Weights of a small transformer language model.
Size: 13 layers, width 256, 4 heads of 64, MLP 704 GeGLU, vocabulary 613, 10.6M parameters.
Architecture: rotary positions, tied embeddings, capped logits.
MLP neurons of a small language model. Each row is named by its layer, matrix (gate and up: input weights) and neuron, and shows model dimensions 48-239. Each number is 128 + 32 x the weight over its row's rms, rounded and kept within 0 to 255. Numbers have three digits each. A neuron's up and down rows have the sign that makes its largest values positive.
Before each neuron's rows, "fires after" lists the tokens most often just before its 100 highest values on Wikipedia text that the model never trained on.

fires after: " ", "\n", "|---|---"
L2.gate291:090139153089105110056181124138170123136187149058083134125126169124102124177081190129069112112118149078097132146138188136094169123138170109126143135089100140091163106073094144116144158145179112088099096112131110060096088113113128146117175151144174135115157141127118139182139134144132233129073154164113147133131094166169130124149163149145183114142109151055146165069121106144150122075091147089109193166116094159190081129164073147122095144091112135124154060108103162149180122129139136123095167164190173179151104202147171101157125173101117135106109139146126133147132129077183097100
L2.up291:106138143139077129150145110109116096132166095119189151110131095132130112158098085126128093144118140125181132105148167080120159096191139129178166117137087164094120148059143089163089081153092116094121106115129151064105059143164161135117134093121107130116092168101068104142152159161178151146085068112196155128071135100136169158091116151139179087127079167145155154150154191143101132136151170172091136121101128125109148080062153074146129077114130160091101041143120114159149134124093126171101147168108146122117153122095091106118078101176160145153153109147080117140107167085111153087

fires after: "o", "i", "u", "an", " st"
L4.gate686:140116162121170118172094158131173185116130121171054139123130136148095065127111131116127081170201094115106105059162131137151077158085111100128172116123128184062129180155096119164067131073082139108147129131151143125121149132119143126109123069092174107096128151094103100113135120121147102142145137116113146130118094132134177103105193126077153142132175101115112119115114106147064173177156107190124187143049185139186149127102151125086137101200178116090120161109178085105123147144137132115122085115074135149171116122137216168204101095128183184116129132100138102163141086130123156131
L4.up686:170153172103152103029085156093140139114155089171115079125108092071151130149138117061149113155145113146152194072110113137158121114142129145116159105150102105184117089168140127050115140151125097086101126181116255056122178121080161121131120212154087128155155150132112059106131190133147164116110147078105140151143113184126199119121091103080107174105114116117156124140179144176148144124133079148125145193121105104088111126130122136137131116130162130162134190170106116139120138107120145133079124077144161168107174201132106160086099119092112151132144114123179146165147122053125136125

fires after: "\n", " (", " \"", "-"
L2.gate280:131136132114201136089128145167126175150152065069177142150117109070128196133081151176160080154104144117157162155098126153115176149143156082093178124133133150094139107082110098159151141139171117160174095148170110158174127116107168155114162131119089169116130105108167104130148083123167139130173084130157102092168103119143135102183086136163135193092118082122106129119120185067140120070147163116169104142111125098074150102158059132183071097171104139124133114134114141109103107091155120057087117089138086119143097101107131113131094122120116137099088143159188163102176170157120104159
L2.up280:168089183189125091111159131119133195079115107107094091160123107037090179141132092156145160138104126134070083100094158084129146080150125141129150095136145199110166138114200121065120180184182167102124070098102117070116111160126116118151101144087122125111130106102193133077112090178144133084081120141114079169145123125195095111067121087123146090128114123141128057126119085182149203097110153141152140139110107166165155123173171132156140193094102140107117139097135143079096190102078166126158145119116105117145140142142139096091092095082124165126124118128157125205092110148128131125

fires after: " ", " —"
L4.gate50:130150167140099122163083134150169165111100115071117107132104109140099111157103170180127108183148143132171155072135145106068121125197151125123146055120152058106098137058094082148096181146147091153084153139171169100141110130125124125085132112126166129120091086107143090158122130094123160161094151173124139072045128080184161070139168124107191153151138132138205137112114104149154116117142111174088129100103082143119109142104183161146144151106124110094118078151130087084139108111143114109125118090070141127095162124121059140133165100158121155082146138179165121117096163150123144174
L4.up50:140138134064092101081149128173135175117089147039188131102158154136151064147147151100162104113103143103133058106203071095102129104140105143147095092099110138133126163047118096188119137163127145170114100114118209128147078123161162122140121120203167136155157117101097134099079144101155071101091105094143143141070120138103129122145131169163144137123099129100122125166142163138172150193161170137076125161147089145122124211056168134177123135143119107081129116149161100109096190115174075114104152119065135080079137115110092086158131140146080147085101127167107124101163070136145169141

fires after: "ri", "o", "r", "i", " E"
L6.gate286:134102172127124073123076123068123164092166052108080142120150103145188104157183152043090106113187180133126070087111113115149120170134104165153101078122114130043076164148100142125131152176083152155118081115128156061094092131114066106067111105122117153096103132092115094062159082117146172080095099089146123115133080132122139169178153133127109176140127137183153096131131186129074100179102155135115108109117137175089087139135190109096165132130072073137118089120173116136167151118189122115112101133075057139141129103186150206139141134112165190120172106131114102169123110139127106094
L6.up286:156163203081091167145201122122133187150110104149151117136110195114098106134089155102100100142126166088120115120144155121133131125133174107139058202169145094124132070115150104120148150214167128128125144091152111106106116174127169143135153142134126152066169154111069149134124162104163096114142073087121147110147074105172117139098170113189126137176154120120129163098127141091167154132153147120131127097084135104133101184100165140103136118196133115108179185115084111105087078145153121138109119187203148155141188093141091139077114111154083134174183097048168198158182141078183127199

fires after: " L", " Re", " F", "{", "-", " N"
L4.gate299:179177101099049107099143095099121166149119144118113125145146154059088126142131115145102104164139157088144064077127171151149122159110073148124098129110101104198141152097111115174155145151159140158085079094148072164144118103078141128164143109096138095147138096167159133153130128104142116119196124162194085125103098110114140110133074138161126151129093205181159073186156138081083139102133152116087137159157114082118162111127130159199151079167084104104102070102142118183145115140121145130143139119116123086169147186125144141166146159138144157205085141143156122108177173151091164089
L4.up299:078159101123128180131145111136168148161095158126160154113111124106081140159172151200070142146095142083083101073116100123169043123149186195086132167150138110140145132120068159129120134140148116123147112139163076158107154086119126144127066142160104114148075117065117151145085093133137158120137113125118137135180078122136098090195104122093205149093108142116152162109179122091110115117158158181168118133136136131142161140143108162095157160094170127135109115112132162109192099166102174176108104096124123143151114136124136148106135111101100142133161128091047123076135108151111074146

fires after: " (", " ", " \"", "im"
L2.gate40:142107105138105155130156159115088168129143109093176124152099162115115155096198115198161125129092190100110152116121145116154145093172113088125105148129089133113110100098086097165184146159132135131115085146167137120188151146109153148112133143144122087092132131142135178189127126094125066135108102130142127126151075128127167115176074162080089141143137201148121136151079126143124073112175164126086140127065078068110168116130096160084117125133177108085088135101150121134137114098141101152170147153110104123038103110060035175128191176134123070122132125158153154155096119171089090221
L2.up40:151127141088144139118197126131098125123135154095147114090093120107095100137138105180103111137144166115120132134148146096120128133139133123057169119093135109170152059140128153129065168124183092081107124170075153126105067099147230115165151185132156095123159096142172092107122180208103201080180160074113063090152080121157069089156155081145177086142101162117113153100118102126115163151125194126118136207133164142125105120160159098102119149105158095097105103103159150103142163135130133147135071111122152141132128119114106109159109142130138091118137066127102118107116085166183127171

fires after: "\n", "il", " f", "it"
L2.gate176:084090157094124132107183054097157109091172104124113134093145120089061113134172100200106090157108133091131100126114135098123160150145101118137147100157109142160108151116118089150120150127136095093059105101113179142102112140140139140121143113159131167174115154177139118182133051147179146116043172074104154120141081160154150067156146145103045133179106125139120116143143211151111147077148097131115121180153146155171154235122111167075108156135123116067107118126128128120174118191116079169147115169113121132184112082104127086150132122079097143120114113095065083169103085174095119108
L2.up176:126108101100102121146182084113141134119146152086108111068173103147131162116092147110087096155042073134109105117130136076115135139139111088095159115162131141124106101147096136138128148122172225083116145149114171124105089130164164136105170151177082137169092158131108110166105173186098130115103148156179173166109140064140148126078147131138053119107108117106131083100151134091044132116094086132129135162040115121093160134098155137087116098124110123193113115163166176129109125099124102164131067114145113117134130106116139188125132146133113084115137069118094119177142120079086062159

fires after: "h", "n", " H", " h", " p", "th"
L5.gate148:171131103112146135121115180099143094050076081150088097165167155132140131118102146143125160129115124172123157107155095149087129125127121155101158113086146176097127191122134103163104126107150114145139082109207159156148106134082081119108120138186175086136085112101127112121040093097117138148149091094127097056111070179166140125151099116145112168108114102135166024149135145138163126167118090127090134159124152151160121135092139167146074146099090092131109108129111124225118120183143070144082149135092189100136164047189152097119102102133158105162134121090174086101105110110119125179
L5.up148:074097112153107152105103123149164125185159106110075173084144130137099182081114160131165167068148158146094144156117076141107149126124146051139186116087091147139106157107148136169127126127158105106177155147170110103093187055145128174095093124109135152102091105132113171130120174141102158141191176071166140112139064109164147165107148121137071159160147121149156106137121102139085127137104083200149103101105119190116156122125114139131123098159117153216105142180172143181107158190137111182129142094089109128156142127132164138113096097161189156060100172127138147098121162146121126101

fires after: " p", "ep", " P", "h", "art", "l"
L5.gate147:089187196194155160144182086149100141135119145133124084090096211095181068142121160164155162166144084187105113134147170126178163096096093167161142067149128159143113167080118127139135131124083103126136171137137156157161074090133107118103140164157155131160130128130105136084094118126162149148117126089073121157125106110107081166145141127121124149079093076095094119126120111141135104160136154142120168122090148190111138119141112191111179215113128109129146099142099081147118095162105100143114114181134084131116154155099184122168120137099200077082091101074112142102139129172165133151
L5.up147:121102104173099143107135084080175147165137107117071123031168096118160148129133106157087247041144175134140107114113081161097195137167135157153129144063138133135115148102117083135141098176138132155079131085126108098100153128127127170176160156121118125139143139125145182129154140099135148043111108093107115150136105119171180131119116165119158072084139131101040095132096111158108103137146130140094125122132101179131124117146105141170143177119164140137125110229112093061068102116195122095107130079081148112130115099128152109115105149135150123141094128145115080119048128142079069093

fires after: " at", " D", "est", "am", " d"
L6.gate525:191142094149168138102140149191102173100154108181074075093174138120129110107141078134103095151149164155147076115098200067146051110146087154108103125170144089110114145090104107118170132089123090127143104119143117116128117145176137086151186138108143143070168173139152095094106104148143157087129191108094104105116103091153128122069191109076148197138179178131168080098174137108095103117103112120128138168133108123102103166091086160135171164108126144150134104111142087194134148142135171200126092146150150121118099173112097111087085160151138138118088117100170076153157186138153068114
L6.up525:143146107087136148098151124116098128168197149119141097095114125127081107102150133121118167125112078105123141156097145174139163143084100168078132111085139116112172119161142074165160112107123146094116134154138140123128113099102141119172139152158116131105075167092080183087176130122189146180141162124104131110127108140098143109150075155106072156139158102102143152096203188102093148199135157119157093153082083125158104142118147087142140173135179188130113140118079114117105108093141102198148118152176150129103108142155080103134134085157187128177115108146167146114073126141084115083

fires after: " con", " d", " D"
L5.gate423:195132122107111104113106107183102183087157129122127177082160088085193136113109069147095128174069157085071214153147142074170119131081091115128141137095154103058123143105195124079109102111152143083110094121154174126102131155188131178113129137162182106156210107180162165096126118145121167162154166077133139109096078172148127122107150123093110162124168127143148126150134116089114041110171111073112108130100169149132140093128142173123129065162102132121108118112104135119143135164137200125151139075174102158095157119119133106143132151173190160099105085162111138129136092126181094115
L5.up423:158127094103151135044099130065119141150122194116115163075144174117115098188100086144152097075150155130136101198102144176141126119114061121094141141111091170108131135161177047185144180147100158158138073092105127099094088177145149137162127130160155126044159122163133139138132113154150174121088136140091136099143183161178116109134142104162149158081154127078093104139106121134103193159120098136145078183142118172126174136127078125101140155143159114100132134106117169080118119093127174084114142137073082184120086106097104100133060150166154145132150071077161121203140150173114146120

fires after: " s", " V", " S", " w", " c", " m"
L4.gate170:065168172134118192121127098115141159121077184154183187139155072096151151098134112182068157080095153103102155157116129173164095154145120150089109130125165175068120197146172106123137130051122113179167077111178120124131135150128151114169125176084119139123183136126137127118160117154137139162115143145134124138115179149101120128128158090087123088118197125157116110106160134175138183105107120096081123143141162112181139109141136101140078157181109179087114058132149122083099146115092144182152124167117149169131105127066081136150119191103111174173129133145214056144095086171116153168
L4.up170:157103089168101037123084151108064093069166178134139181101155131175180111190068107148137137099184096127159088128119091110089144088158135107120130086132080087122103127113167088131133106112188148184164093097092123129119150121117134163074125161087106129172131107137140153115101108086138130144113129087136180129119125124128119111144050111142159089040050138164121120118103102171109117117102103157107115111099199128180147120197100127134113172135104139128108161145124109125134099108098113149170117154127156097096163100170084151087181086175098119168140122136137127081148085128102042169

fires after: ",", "ember", " in", "ary", " to"
L4.gate461:075105124153211129187158173148124136081128109073156128063151116139091034113140102079131087128126118115115102132072130125122124087125089123131190122141139079068130094109128158147130160111149135082166071127156111171115122134090165112055111093152127133098166102170127087178098113157111117115097091129130160152072124142180178132112114141156097181083159150094151113154112117101125094151038070180143067135095185144100136135151104116094115105165179109120144118079104127150139169138116201120102162117131147172123124139126086126131156137190082101089162094128136105095166138182096150126
L4.up461:106071094150122149126098112078142099127134122104158140121156118071211120100112190105118139128111098092129166182115169074106118105072179098150147083117091178168106128117116129139118125172132169124147131147116133154093109105115124198070126123116043131090139100175174113132184083173149130129155118161059105142125157068118191108113171127130118084125146158124129170116083145118133138089072113113089095097131159123088184058170140119072138106154126077163138140125100133091163110169091220100131115131141134142159108127116104160135141129130096136097111105145136131085133078133116215055

fires after: " d", " ch", " g", " B", "u", " p"
L6.gate598:135166157138110091070104181184081121123118127165133154114124116123087132162187159115174194148123074157170105074173162122157078162197079174110170077142135121120143155109177102106096142101106156151118139126184153140104115110123163153053146147130119122168110139107167163086127130162116134130144159124171106094106103160099054126159094050112118078151138184131097145161092109108143075185164068148166125051111121075101148153166135183143148134077068121090139163112168159173097127151122140126180104097172147170102131131130134119139146172161143119134144061109145162107133127160122105128
L6.up598:127149141088078168081141103135149183129122147133150114146145083106119101156123135114134164074085135118136111164159106118188141083098111182192143082120110111130118097156143110151095135099141139155101049124120131137135104155166189182129145088143079091155123150113148136149126158147070071109068149111146159158153155098109084093070147175113122148124174171113140131115130089176136142146039114086137179164149132136159202145100142068132153122115120113097153233190089144138161124147157149111122175127102177141096114133110183118151120110108120126144121153110141173182134113152136021080

fires after: "ers", " C", " c", "un", "al", "or"
L2.gate150:090135098096115076073136129142129155103112129109132081123152146125149118093094135145190111080150152095116159175130094181134144118139094091159182057145131117098158176117143121143149159133144167111125158132106141152153139208117210126090161205119079140100187144115127168059146105144126181104123135109152184130136105165144096177171144119138054178137133148129125090101083166173112091107107074149125139160103115131100148174183094086171157150134117102167085093134177101172068127132103117113086123127137104093185125112136154160117117132015163152169139109132157118137098148125097158148
L2.up150:105118158149149101199155148114153100148099082115109117116144170138117153109136107093090097132192126113212131102121113117057124097116124107067105087127190109150116166098064145128128123117152087163132139149130150154093104103139123128085143082198142131122135166116039132112119119117119090057098111115140091155183142152101076148055168113133103097091166149142099128201106139085137101142124111078157111114143140150128132137091173104124156093116113100109177122124165069146133134143110100151120175124166167110089110111147122143122167071186150081115115141115130173133032138188099147168

fires after: " J", " f", " Re", " th", "v", " F"
L4.gate365:100124071186114079135120092101205111129135162055110109142115160087141102126140114148111150135114165141124152102139143166170111142119151045100122073165141144110149171099164141195171113118155142153123116139156091142116143122077154168114155074141150135147154089136169149124185089194132096107146130053087133144146098116126105124152184125132081151115135069117163143142170120102081085110114133129136127154085160156071085118154151055113141121097110106099120135110173103082122080122153143169129077151171115079139072154103148156079133149146085165185088124105120130149096109133132147104
L4.up365:130163077064150166117113093115156138136151114075111122118198134125198119163155095141079120137095103072199079078143112070140079124138150108083114125143171116074150134096110174132143146076098129165026127095050120144076165114146092139093144144157128145158058103098157184117103082094163098136214114114135123178151139159110128134156119107155165120136155175125098081141125164110137093073114136138098169124111072121105136133134188172060083115158133117138105111155080127169130118145132156153137152109169078122140172151140114107102092143110159082115134105111124146131168118155120082165

fires after: "t", "en", "s", ",", "5", "4"
L2.gate701:038169195175138166126089147046093143104129095192084126242129108169107054142162171093112115114198129074149144143186106121152131154148093052120146109116095137199079102085080118108145137150112144131185128096094108190121134169132091130168137124107105144090109145100106086141096135076096100164119164078121148185118124099118146146053108107121140100213148118098147155146128071086179136142130103121153137150167097122052117169167089154149188108122192154141110131093123142148145124178141105121127122099137126139123166201108117127127102139101087145100150106179150143156137098141072151130
L2.up701:121177146156154119111125142115077114106145132167113143243150146124082128153177124119096054183207106120119090110146134150104199174106113052071134161151087138149102105084125116117127133141132174129211143141118136119129153168129088141199104143129090110111119099127136109095090115131076144184177137103183160152109155158100114157068118091135185097172142088123197121132161048116135090172126127068139147131140105122056107099163119134148145104117159134128122091111166129098134112129130098144127156141119100135131168161141092095075109183101111128064105146150131205153166140117101160076

fires after: "o", " G", " S", " s", " m", " H"
L4.gate262:118150146132110149117119144105107103157171158163111151089062172110114162161169111155099143122150110145160205116104185164101156104149102109129112137113138090125114184129168125117210146161139146099177175198084111090156168114154087146043126121144140110134126164181062177167195158179183153153109167132146131096147131142126054049134099103185114120120113130178124120086174122118096186138141117090133143184135160099084170144146121153154107108102150129134156100226158159128089098127119110127088130181104171171163162119093153165067099142129165102176113183138067138126147184191126088116
L4.up262:087103163115133161098108135115143144146135173108177148167183117121175164151125145099133091107073132144063120151126093119096081119149125120164174136125147142136102108179132082157148088129121133121104070118112055136121127141076158112108108136185102090113159208093125114100166108125092181129119103138173168167112122162150129135151069029105169098098167163136102161149097161112105110095169141113146122215085159136179066140122175111124106157112108193166125105136088101127130141184135133163123145107163122093077110141165120179094101076107127128128087110144128187120162085206169164135

fires after: " U", "r", " R", " r", "en", "U"
L4.gate572:133133180183079140174152194142107100151075193108125145071152115172186127117160124143135112102155195117129101137105149139062145109076111097166125133150092138182077154081131155143122172135076164134094153107128168171161149153122189130125158145159093107077130127191099184113168157113130086119168106194090106159119110121083143088146159149147150145096124172083134205127076047142131046103163126077123121179067137082142182082048140115083113136181100135146089105145127121104130162151134157148158116076119099091164125083163102142088146127121109129136100122135097168079081100121082077162
L4.up572:130132131143106165137104129100178166110098202124109107141159125058116133142118154132141142114198147174115127184161127133100118132134070099103065158167155154155107127167122145075106071133106068191137040112120099184069129105107138109115147116146118151111125086140094090090130188139081115183147129119075157097155098138094063119135140121100137129134116133132114149150143140072134097136120042111100144117115222100140112118122121091151133127098132093087114155132185137125151117102188210124109161143108116155186108119159156146164157119176060191159132071168152110124152078128106053077

fires after: " R", " p", "ep", " r", " P", "P"
L2.gate71:112135121168129100183196145170155140101090099096186091085140107103164125072144170070152150172154081175104143106043137146102096126103120078180168208130139169104128175035117107150133133135132098143137054116148138173069138134132115154121169133152146143083112128138091124099082135146097089165122085147127187073105083143059084148088176082156124175152117141135140131159139118094055084113088152093085132132151174138074134080058117094124144127176135175113130118186103181166104154096154120122089130153110120090123095111140090082114107131186133154129086140084137104125138164082113125132
L2.up71:108115136119116136203118139139187099095112106132105108111119140099139150135101148094121182219112167151130130087073134125159098126139145066157098162199162116112123167095205100082154137099096115129114101112143186163104140146138073117144142056131050118115132137149092130101090144077070114141139102169080157101153129090139128162087097077123163129123097112150091092147169135128090075107164109134120126143142135140083134120063147112095174122107107068090133180138172098100088158103131166162108132233076090142123100131155109114162139079160142151082120123038123133125162159152176150103

fires after: " m", "es", " o", " s", " in", " c"
L9.gate323:163141111141129143180106126058108166092047131178151139099080131179135130191193121133118137119133154081194165194071152066086082102126128147111129153106114104146112169141091153071163084087118102162124148072146109119143125120167082149132096064096145100067129109014148133172161171103137119116096186123122163126207150105098146135170122137184104157122190103097124198144103167110114137148068141120134101127179163147118091140123111127065115112110101120138146122114151111150066127112103138088100161094126085143112120144055157095093130202083157160121121152093157119115083118162159094115
L9.up323:116111067103079138131153122159180148184198121076138135204134098167096094153161119174150105108148126073116112108140115145137199184112149085084098112123124110101063155086111158115100103144149109071127072120103125141145117112157126166105147138108141166190164111130096107220171158114146148109149142129121137079154136121123178063128132114145138140130087068136151158124124160129094083151135107104149171110104084084201089117107171083138096091122128177085168136169179156146066145140114110122158166175067173115100185170081128123092091088182176134139155093131119143149131125136156128151

fires after: "is", "i", " m", "it", "rit", "mer"
L10.gate407:122166123078102146096138108160191187125124118168151132152131117066102086167119115127173125169119101114073120150161118061129130073158164048156114115205118160147165114156135086183099100109089172075116141119092139173163164092110141112130139166187139150118103110102130137100190157079148136095110123154171111167144123157151124176097210190082121143153129148155107118107122109140138126110148122106093122145145103128140120144098139102075128092089078142102077163115143176112145183141178160075058113131137117082109164143041114083112070110147081145124201125152129135108160096166112093119
L10.up407:114139136095156140156125165113084097116181123166111110074134124137115133141121097132136135181116140139131119080066129152127114114097144143121127073111139134210178130126077144127137091147119162074140141033146118108106127153115119138148060092169115131076138177132168078126144147117107063160159097119153129100137165127166092182093128122128141114103208216065095178139185134077123113124133094143146101100119062139124107166149140159100189164126070109134120126102086172162080158079156126124162206152138085104093144092131191133125122102094146150172139084186146139137155126074129100152

fires after: " ", "C", " (", "al", "ical", "."
L5.gate374:145161129116118111142158192135060098176133144080123130139117147118137121188120130152140158125177133091133136157080100126087142098098098115085118186154129130173135101086197131155118105105171106155127146188081128129124133098126080129121171159127087161105104124086097154183103125078084194161152141106136119223127060198170143121184111078129108145178108139172107098131165133116095110140123184082146145194121060094094100137142116134075103161089160119082108194173071144171137127181112103106089136116095091113051168136073109149139149095123109111087071106112165150082097106069107114132
L5.up374:146121061147111121119122104122101159202132094103183140095113097098185143153163097137160105174110107060189122127051090123122130113123127109060128136161135122064180136150119112128087079075132122161057130147154057130125132031129111193106123088136154156093160070144114164137088123065096186090090134114107091184079104166163124148130136081140124125172075100092114089151149167100061117126147113124107113152127123179125136132122118137114105116117137118137189148099163118117125156149118071144136123139114078077091177057119159147117127052166173091112129131124108108127115133158129133075

fires after: " C", " c", " W", "C", "ap"
L4.gate377:151104147116119112153167111137150146175176142183215096147124190104188119116138106151132073081119118115073127123102107092112130111053175109138086117165097117063115146162170159144170126114107113122176127105079110168210118160175156141148218047139128098137108156119130163132155119131108129112097136149145155118130148098117097180130126121195143074088144153093091151100132113156116058120173166129100134076104160118178170099120183093089094142127156116166112111081124172104151132144090144101109131143148193160185121120089120073146171122110171165147183129112117137134093092095126168112
L4.up377:163136162160151110161120127112159123089072130140106089097116153143156125110119116075143137155055110147148116096125074120122104119127126121115087091133149109123112158148122131154150135067172136126141079152101126090147120072136161164131170145176119127145144058129133109045077078139111163183131147165111098164160174130123060133172150177150123150021127138104095122106107166224168093120142054081135148143166148123153130122127116119032151162121132126082192115127148150087171106124099111147128229167131136125092100101105159136125098151154191125117185102086153113186090103167130145129

fires after: " s", " a", " S"
L5.gate31:147093082099143170110077115150123117090120135139124116146138145135106143123169135124153084157080153148168143145162150070140123110125157147099109147130098155109111183108143108117128120140081110198115142117098120150157146084174119156091138062174136134087119147080122127137156046086142128089061145118125108123112127122132103155174155131165183096151155155141075170204135156160152168125135109150140108059140081189211114139133168092098121129121089120132080163127146109071138118127085208089110079133146150149102125075098140100039124084147153086119126147108142109086131119110112129157
L5.up31:175148105115115197105139148139158107106137125159198110156136134100162109122194109150096096154188147119020109130116102095117108107112111153098171142055109118127093158062137095134174157183141107098063110101109109145153166102153175087135135142131158125149168174135109082130128108178120044108158149123193118112140175092085169087097148137173122115093141145181193135168125112144180083145187193116183135130111123142157125122110123108142119133155106099102154083053081145083034081103103084139172088145116137158120124145075107110139104147158107133154110169136111143087143135099110082105

fires after: " m", " M", " s", "M"
L4.gate541:109132132112109112147104175129163080164151125112080123199154146092099142142146133127145133114156075151103188146095185094154127056122073120082101136150147121156191180141163181081088169170141159130111092071110126107134138096149117102195117144112131138056124123099164150112144109167150134202068127093111061115163118078099119141146162118068104171206120138203137070098145152111115181120141098142059098122082153141137185159158156135135156134114125194104135104101095186107091156165139123164075152151133139165135148135055137104113152166113144104163154147158193127125117074090107156138
L4.up541:123160117118101150125122094105092168100126125100131117163186085156145080135117123180121113140130155079083090083158148089191157108125119147138201133128116136125075204158121099183143140118152127142081139101121083098151134117125117099138158076144088097095084090137147146143173131112089173116142160120118186161028112150163179156093179098103113144072142085105146163085093112088115130163137153075044089147139130075155100106144079111154133171181114153127115117173129126123114101123248137128141186160120129104111131113193118123112136064151128095131089122112157126157184126092141116169

fires after: " R", "S", " U", "k", "ad"
L2.gate461:132165150115132115198138130193192147094165094107050135171161109126131148123126085085155116142145090173129144054098123111095118117089119139110128138161141168133094124130167122111090106089104121123093115105166143216115114139118169157237167126125074095083154129180106127127151095111160074126108099122099134112107096147108119103105141141131176078118127120163099166153156099155105083125147144130086094049138164080136147138092129126092095153117145094112101174151117161104148164108108099131144139141149147076142164121096109117137158146152097120121092194155122102146151109062136107152
L2.up461:129132175100164181138106112144119104058137199150054121190119116129112175133176082174139155144183130156172155122111112131049102120129123124068103108161072153103075164139165107079075140122129158106118116132173109152090163165111177121133171109086101146147163176128137086111078086106106099124140147111140138101089153136154145114106161158175142058132130111169114119089149136131134151166092085147165173072137119109109075116128108176091118165141090107136075147175164104085119139113100147141082150169185084105177177144102105048153149158193101141080129181125146051099095089091185093134

fires after: "et", " t", "er", "en", " T", "t"
L4.gate129:058178149145131180139138170109061174105135187125102174129179144133154130115084187129145135162126125090130139152113185150120189121093162168129199051110059135146098120156165098070137132092086169185108157139107136068052134128096112144152159149130063100107125150148097093125120090112173184116123122093110115162139149143115114142108115129113123156114114122181128125115166124136127075084173148154131080125154079107093145164138141085200166125201112097096164119105060127134153187067151134156118185124053106158118060162131138161139092146103163137094129125166080128189139145096176086133
L4.up129:110183140106161113135139152165100099119167132082062173130187089162135107109150120124148119155136124123127133116121164150114163144153148121183109124164144078111135076132157113130177140125126135143200188099116106034147088125118083182077147110123145176094144183114121137161112106078133165122156123106122116151110176176132055094087135138131163108084151108180145076121135127134086094145118155075104117109173127110092118119166118191176066137120153087112054129152115135093178149083174107139142169141123154120064158096118146117114066104087093112057063130144146165121099111094162170128

fires after: ".", "p", "n", "en", " sp"
L6.gate154:137111117164093145118081113154133115136160169126121182126176137132087154100111162175060084109131098134103080122088119113145185176165137126152166149090151144106182106099077097123173126162128080064101168092133187133083162101125127082126104146107122130135092107145064100062108108142138192162090145129168162123160130168158144160163051178147083096152105102139109101106117110155142079046126091065154175178150093151075128119191118095163139148111080076162126163108099153122182107128120164127133115118071091182145147133206218153160112111133064100119101108122114133067119127184148140183
L6.up154:164099166155097130090129149158051078126136128123156144087125164137148127134139128110143092132094137131184110099217117148127117112116169109148074133107141129108133111160088152132085141084139093123147118129097173107128069120140118083127117118151177144152149113150095122131111118204133147177071142181147137160167077114121115115118144179162117084084133129116092107111062147214131080142178141163125133155098050106126091145174108107111092123133170145156103137153083170157116151086102144069139122084188163164145146112169111161164151133110165119081125143115098163073072090159126086108

fires after: ".", "\n", "e", " (", "en"
L9.gate469:117137076158115141116107108155178129150149143089061115113160094145134166138096083169145118103147118096175189142127087140131134158115129221116118166112124152166140134111154092135136110128139139172185132080086165132117142064144182143097127152096168061185162118133122081118098150064105145152065155147119126120118152149133112121206080136135140143181114040149142144170151103151125098113114111116150153144109098111154070166140166105140141130128077124108104125108174141116151099140085149105138129123111072148159075085135096118092141087137090091077075111154095158112127111148184156130
L9.up469:023110113168127126139085156140099106141173140060115163094120109011088103123146087127090115116089114157113110091121113088131167165181093082111106135072090132168143108118132147133080130177109121109171137098129126180153131102124129078121132143154135120146127074145106128076091155137099154154129120153139181155101093102133100126094114089122123091099134115118145115049052106102158172044118115106158136117107115163068114139092101165116164060091126089107111168142111151073082117081134122079120136114127092098158137111151122158126136117139110178135096164121110186113180162132054110128

fires after: " p", " \"", " (", " R", "l", "e"
L2.gate177:118145105140129111097145135048150103148140091113101123105133166118150096079170150153143120143174161103115091119150210128133173085148145098124112148094123154126099121085163139158143189165166111174110123130153106127110135191148065171151184109187142088055112093102090138176137128118094143078113133083155098131154116118119077192195119190134165109197147152151131215144157077133109082062144118155137132161119126111174121130115154154131099171119177084095168139134132132098162148114140141140154047063146083164104093181097148136127127114134090094159154132135122118097115163211117094095
L2.up177:146084137109172151164165179096188166089140136107112121156175151110136115097184100082171046128140242157174137108079152151076148129134137104070086159121144119089116193168152113205113141069152124162159156160100137149178155102137120155105164131123093142054129073135158118108092159143127181118127132111116126100154089128070111112102142091093150168169140083178126151114082179107141169096064159150116122104144141113084146107137200111132112205115114136084162094097095104145162166169043105155073125090125121110080126116183147160105157056114122165151157117117107082101128108155123115114